Part of a small language model's weights.
Architecture: RMSNorm before each block, capped logits.
MLP neurons of a small language model. Each row is named by its layer, matrix (gate and up: input weights; down: output weights) and neuron, and shows model dimensions 0-191. Each number is 128 + 32 x the weight over its row's rms, rounded and kept within 0 to 255. Numbers have three digits each. A neuron's up and down rows have the sign that makes its largest values positive.
After each neuron's rows, "fires on" lists the tokens most often at its 100 highest values on Wikipedia text that the model never trained on.

L3.gate417:210055130131121129117108158162129140071141130166117081152085167113137141175123178098091116175152115172134085099099126071106119087110166102126103120091137115121112055112081149145140133162093169132147163147134111145130097148120125123214187157081156184116195119123141048119153128155174117147189102160152134092138179146155106177149087131088123096113128128114154132155070133102130125165158111098081200137151158104077139118161067134142150111144103118174122140139119142045089105117132200154162132145068141157124142124139132128123173134143130115102204142057113078089179095110126118104
L3.up417:153111179152114150128134112158137085158122118213080120121096141091147124101160074137088117152072177193109123121168192103202167090140094143081169178155122145166137117134176140130096106117131153131123176131123126130119172140106081115169187055125184138131187094067139117131088145138143173088124115118110104037184112103147120142116159155112144144100150109140095160094123117164145090159142093129168174149100166185072086150122156149136095142131085104115163120104180156146094104123164138109148044155121115090157124076157134130067178140172125146148143143069182106114155143123075144161
L3.down417:158114128133064106115126127142132132108105168141171130128201082154160133130147114166088079141088084147128182100129147123101148080058154151121125047126132158097136160122108120039087109082130180098133091160108065119099099096122132099117098156087134135117127115103142187154085137115155134084106132114103146111142145131159103084102157117165063089110195116147176142162147131108199176073193178100194155133146092149167133106146145115128092164122081156099167094088187142167112147121097118125082087125141144104135165160086113091116151166107149087137150140085114118067123165130091143167
fires on: " that", ","

L3.gate446:066147156073126168174118095113104130088176147085170110150128141150139121152133119124096174149137142129167155173161107126121100165116124085109191151142104105122077142127140089119076110136071134166157138052124151109158156200120100078216098115087148141149118065169162087103115108138125199110192133070129171106110094107067153116120067130055092122115174106139147114116105112142162147118135091133136157144117173156143135132113161134073123129161112145095115095136201083112153124059078120160097150198094071125102090147106112120144114180136160066098131122170150108104120122163158132127
L3.up446:145148161141199138100105128159155113109121225103149133172098175147105124208150147068146116129188102165134045121139101106148166125078110150111116130166167115165133095125110133163140205129115191153108113175158200121144134146073153117127181110081143096176149141132111082120138222098112151123101107122124111174156120134103141149156155113133097137110162107186076173116127143138151140118150079143122133146113130156140094148174177147067076177084142115154102119132115100094120080140083143122100153119172095108184160091073080136127114086134065110110097194121149117097086151118117160134
L3.down446:080165072097102140158156172129141106121130167129141167154116140165136102160116150149111096131087182092129114062149131116114202088128109079117112150186166101132160177140143146138145098197126162105117099076136151114140176160088124112189157103107140152181127106165090152143134066153093117144114100174090152153079134068167140136134142112135126085090121119125104206151085154106128058142143117156105130128079146123144146117152101122083061130137131162117140153118107159042153165169137123147161173109114163076106171143160167095121080106080127057175106127124115122066110133139104193141
fires on: " and", ","

L3.gate681:152106175149071100144110107175117138143104124152089108091164127156159147139119145146163181149054160143169132124162143127131148130177140114211125131088150138081114192181072121180113200112152096166115114180121109135128085189062121136146048118144162077130123104128049136163086154122138152157134169078155135202130141131121119133163188122114097130102186138183102116154138140118206121184223146129076140140164106150185112119112163110145151132089089169178169142155128133121144129082128101181168102111151143165095113149107157088115191119144077162092142098081149166142137159169125155100
L3.up681:110091080161106149122149116199068142108092106128073110114150139112142154084124109097109094133177100100112073144167091090069164133105134118110123184116172137085088172107142134135130151108122164156099014128123112103129068126178136142117100150144129164119150109139152134137117172127099174063126109124166127137095159137172123113084112096135164121159121123136123123117077141153110160166051097113192095197150116157145109125126136165187129153054093079118143160122160177172120130094155131189106121113110167126135112151103107143142155147151165089117098128141154108145129102187135180090
L3.down681:158104133088077059132134132135124151123129123165065075095184160120114128150116154086132152163084127165128116082122137130165147144172150099135135127076120111193128145158096126210089140133153105141163120114083072135098132150099125124103105130155143111115122134121058104128093177119183059143152122062121121143131136144099107087142127121105138113076157213210092077131128137138125050151119185118110098125132114129157182104102216090083146066150090102156164086115098141104154106130141083140135105117127148109066086139167167085109180120136106191093130099114133136084150106074194086079
fires on: "\n", " (", " of", " –", " |"

L3.gate345:173094134155128120163174094168136070178142118160122147111107180173182113140134094141153084137088114066066095096114131125182163103071111153067124062182146204111157121125183208142170113131139135101104132069095135106122189147140126143143085105144152136169120152042070116098121091125077148143090093097109112168097109119174185120159139166111145158138179115131121141177109137175128187180147151187092205167119126151135150115140129144112109092138168104126139088117140134130148118167156137160063111091162170113113144173154095131129166143117104129153115143175117146141065085111134125105
L3.up345:150077103123186175198115095144069118157122140133171115108082129143178096140066147144150143130100139146118139152080087117105125108101147053136128120109128166104090098136149165133137122154126136164073124063171106128173179118117097123112088063180107178123106082094119144083056108124119174098170175115128131156102131115156165167120103103141186122154102064119125174145113147120123140176109180178074100111112124107102115099115158065115082110108181152111137081085113092131096102173168133187055133103149105070122142118171137085113169096147148128150083135125101167093115130047154080131
L3.down345:078110148121131143133120150154142091102117117148102129119151094132167131069144115139119090140135166127062139150125108103101146181131120165118149127137182255097152145156192204100128130104119142157120105164167149175124136121129115150117137094109159231137114176173163106075149102118076119122162107140160166154086199142142153151143156138122145112090121070093168100117150143143143217188184195112109132117163143071129159093128094171090152167145132092107137099144156092136129168139158154171122178133126152122129128086114144101083188068098128115150146167091150096119072124069194175141
fires on: ",", " when", " When", " After", "When"

L3.gate610:060150156143101123181145101097075155118110170128158136124125144120186106146099204111110148155158095177122149133105091139089138162165140152192186109119103081110116149094102155113133116150121133101113140124143098178105096175102133148117108198150164118152090130107145116113063078094110089133115097101133106068129150070096106112143142157102140156178118143080130164129090101100127119083151149167098135117189132151088142191093138099144121055121124203106154109129169139067141114100133123157095072165132156108133144096199075101129064080107126137161140203091117081120138106170125178063
L3.up610:122163135123102129124074096129119112102159127120072131121178120119114132139110140164072128099094114178140150104114144133177175131143171105092149166124118177178107090208162162111125100108150102152193114171164115191138140115037109103123072128143113152196108114165095104109175148134132137136132096093113131158088153216130148145163108083154110157169177136117107098123149159147085083116089173115142144175193161124132102122106190129120098168066152072082139159122164127114164132150181114067179113137120126095098138122111108084124130143082083136103155154131144134159120130146078161152
L3.down610:166123076118136064111167133150159063089115036142126076174108156174124065084146134125063132119143201070152187100111139127086121151124168123077150153158178157160128134141135105187148144121133166112082147089161095090069135095102158152086112151128126224089137165162112090130144113177165134145141132142141076123093086161105113073130107108103101158146097150176140137147119162097102016175092193134168158146143163144146114089159118145105171144049098127141128135144112138099117159152080100158168087129144166092104127143085100138157124146166102086088140095122195118134121147135133097141
fires on: " its", " l", " and", " non", "ly", " the"

L3.gate655:144186143130123129098174159169160146146059115148172118112123158167179171134162093081102138110136173170152127162116174160097102170153139110105178143165118094135132051104183093124107144167151123093106087160144093112067128184140157181150102130100140102062111164149064176202144165093155107159173154146100123125112156144178148133122159116147127135093162176120132108121137085119096115060095106148193141152105175095143198147178077133143096149124105099074148176174132108144122149156140176151089090153158184099152100099125139166148054086161062113107134102130130099112094182140156118111
L3.up655:104127157123125117136104093105084115132122146088110146135199129090166118130138106093102082148116183153093127177088152150082134125124202140149146019153128095179114130132107131134167093082150207103096140155184089111185154128202172126110078128110090089105149156115124075110132166126081107123092141147182146139136111144159082138160121134155080097113154211145173149145136069136111174155119085123211126091125106138107123184131090190134172112110140197061143154104109132147149199117104141146106140183149118106096112195116126076092152104130075138062180097154107144167101108081067146122
L3.down655:157098195094081133080108126151090139184110175125158171119175096108101126134150163142170149120150118113121165161108176117124111180122150100088151052131124080134183097131167080105178074104124158111133071127090106122163132141163138167103094168086093104076091141170139135142130120155154172146091151152120106157135132123150113105134117163174063112096170177110096177113171067147150110059085105135183081085124099143131120149148129098119107155078128149072124143127155130065111167104083146123123119095212127139098132196153107150141140083051091120047129091146134167171106128108172171099
fires on: "-", ":", "\n\n", " Pop", "–"

L3.gate674:170173122069165096165139141175153128139109134166125160093103123185110168095097136093102098213145146149097112146146075109182096153166151171130131134118143128106077125120105145112054145175110081122120098095067194069163113159179110134043147101094124098184107155178069134140154109152084154113116108102184108164111159115158042105162151116128134168129146148157131072115173110148165122118157089186079155131168062134112171094160095211142137129152102121100119149117090152150147120115127144150124132082084133159105089081038111159136075137087125128124163139149123085153153130083149099098
L3.up674:145176141126058110088094116155229169092146057106134139092115091147074104146086117146132146177101200143159064108126131134074105113134117085152124147169135139128076097104137122209162198134118085135087109177055173087130144123117093130086168116053077123113101129175143110092126094168125134126115147132151087181077100126155113111194139091133083144112185115145137125079156136103165104154123149111080129114102157112141127089121115134086131133138121123160113159098054149144157118100171123142179107101138134139164121127130088175078168171078127139126154109130125113076173110153129088127
L3.down674:160185118152164113129097126145109120132125116183157076149107126140073113155108189147063101166110154152110086175099135100077129140149147091113128135167094083165192143115136113175160191181141112106138096132078132164128156112084135149100128154138135158132109115110139120155118167153119136153104085119113121132113085077119117099165117071138105119090196177147129072135166106124106078145073119111111138163153121093142076115070109107134089142112136158195153162098099112154117172163193076166122129104127112094076071193074152116139146163138175154102148125157092163069146119126156109183
fires on: "-", " of", " to", " (", ",", ")"

L3.gate394:178132156172141144085143150120135097108124138144079140141044132095146134147155194082121162135126154120135085083105117164129115156130123104113107149139108152124158120088113113168177137145183109098094096186134118185122168110160114114156132083138143189122102126142098092061147164141075075153138140147135097170167128142147118181127089138133085122135129116169172142100124170112144097185108170143121140159191112172088148136093125118129157107097159147110133148099131108071149074097143118115153106172104084069109159141162156113125180124182102239150140145084164118074173148097149156152
L3.up394:101148131124183173120147110067181151076156112062126148125126113131172129192150161099116186137154092149208149073197159185130128153134119159132129126130144170170139122092096132139127153100177141163097139161103119158078146107148102143108080092173126204150125081145148078118140070145089138179150130108109112154164089143149072117132107196093127135166128143131120164085104124103153137158151092091125073145163074144145117113112124109050152126142113108122117095191124119110187137112129127152168140184149085129121145136084132132095109130153103103170125137104175125066174100113118116079
L3.down394:101116124145111203144138124179126134181098100158159088101183113175137081100105094192152108124116108113155189184119132130136102107113154117145141118110123189155088142170125155091157100134115177145116112075047143145083144146105124131066119165157165127163170124114101118125140065161201089111112182141141150109105106148149175124104111088129128147138110180087155098101072105172157162123115078140134145086117166160153196119139127091174119153115154121152098094154135130149102122134084072154125194108174125148163088149164114079194096121127130105067151092116147081179160101140132100131
fires on: ",", " and", " to", " of", " that"

L3.gate504:173144163162179172119101153165129088107138095150107180129086158116200098154166202092108189172088137169125117065191138173163131171149083139088129138128143139113152089085110155134171110149147125106136138171159096162172180167154119134189112107138121161108116131109133063073144143144083105130122130115162114187135096129135108186148114120123063169167154134157158140115144136088139103155121178126066126160172115118101144157056060123110156152136110143137136131059109106112144117088111132115152130153112062070071139110099062091108172137200091148155148174092140133101149107103185135169
L3.up504:143122170132141131140021136157150052140123139127121170113059150139149128160109125172165182156124213200126159075146187099161100113118124158105101106148149136123174158186103209144163090176096131181171109120122147097166129155155105139183162156198116090126140129144095153092143077080098162092131174148136154095144125074129184096161114150163064114159130063145101148133106141095117123121121144108145166147122121109151151124094041134144089097100112115088140200109102079150112144175118144130137058111104095122097087141164110105136110122113111086148117144105114129143140134140137106138
L3.down504:153148187153119067140138182150091097049056186110090130115114166147114126101161138136067133152173173118158138113147130147124143135070103168184087109089113232064181094060065101096088117141150135133126149121135107142106126110146137145122139089117152196130151113135059125170114139108117102133154132149137140090195187118164119108175161165125173154167109119130102122127145131127112187198122223115142131131112122084139118125131109133129109167134180141080115174104161074117159117126169194143117098115123161100111190133168161145068183132103092180148116158110135102100089140086119090178
fires on: ","

L3.gate424:179162128100150166141154093105113114153155078109132096122094151164179156100103118118139098077117128098133146126153101165051148145107111136108074162148106083103169103096137133158119074123181059121107106135096113061111103070092145133130089103118151094139099145157101148109138108151168187134076098163088098113027076060171116154138142076154119125184107135117120087088126146064148078111132155154158131101154154135176173077131152137123184095155077128096184169130124172098110127168115135165146132140148119158093171094059103124095080177137172076139163137144134114121172088131096078108
L3.up424:169166198098101137147144108132143170140151126149067194139173105085090110128099055083155114131082135126184091127155110120153100121113082118150192170070077087123196126116075149092132120089123109128129150164099124068143108102136071109098124089171159139112089193162123093136147118143128128160091062067144125095141115165112074140156137136096191115138135104132126118165103163088156109140151174164089091126151079103105144147152149143076129073165138103120100143129137093068097170112110113181107108087142099089150136134116150166113130116068120141131191160110113172173080101095069141132
L3.down424:114097153121100129111153125182130146147104104191118227145176081094104122122101107139118163164078101136160096134110144111163156156114104103173129099057095087142166143077054131094113115087148159106130159164140090096164116126126135107130125171094164210163173102152130062158105181090165090131096079145133123141146171131086031170202085187161160128126107127117106120106118158089103073157159139119197095100162112112127087155093136099110111098106139089070146127116110134158122160122082083107119076131157119090194155087123111097133121146099096153144133123133093175097113117057084114132
fires on: "\n\n", "\n", " (", " to", "-", "J"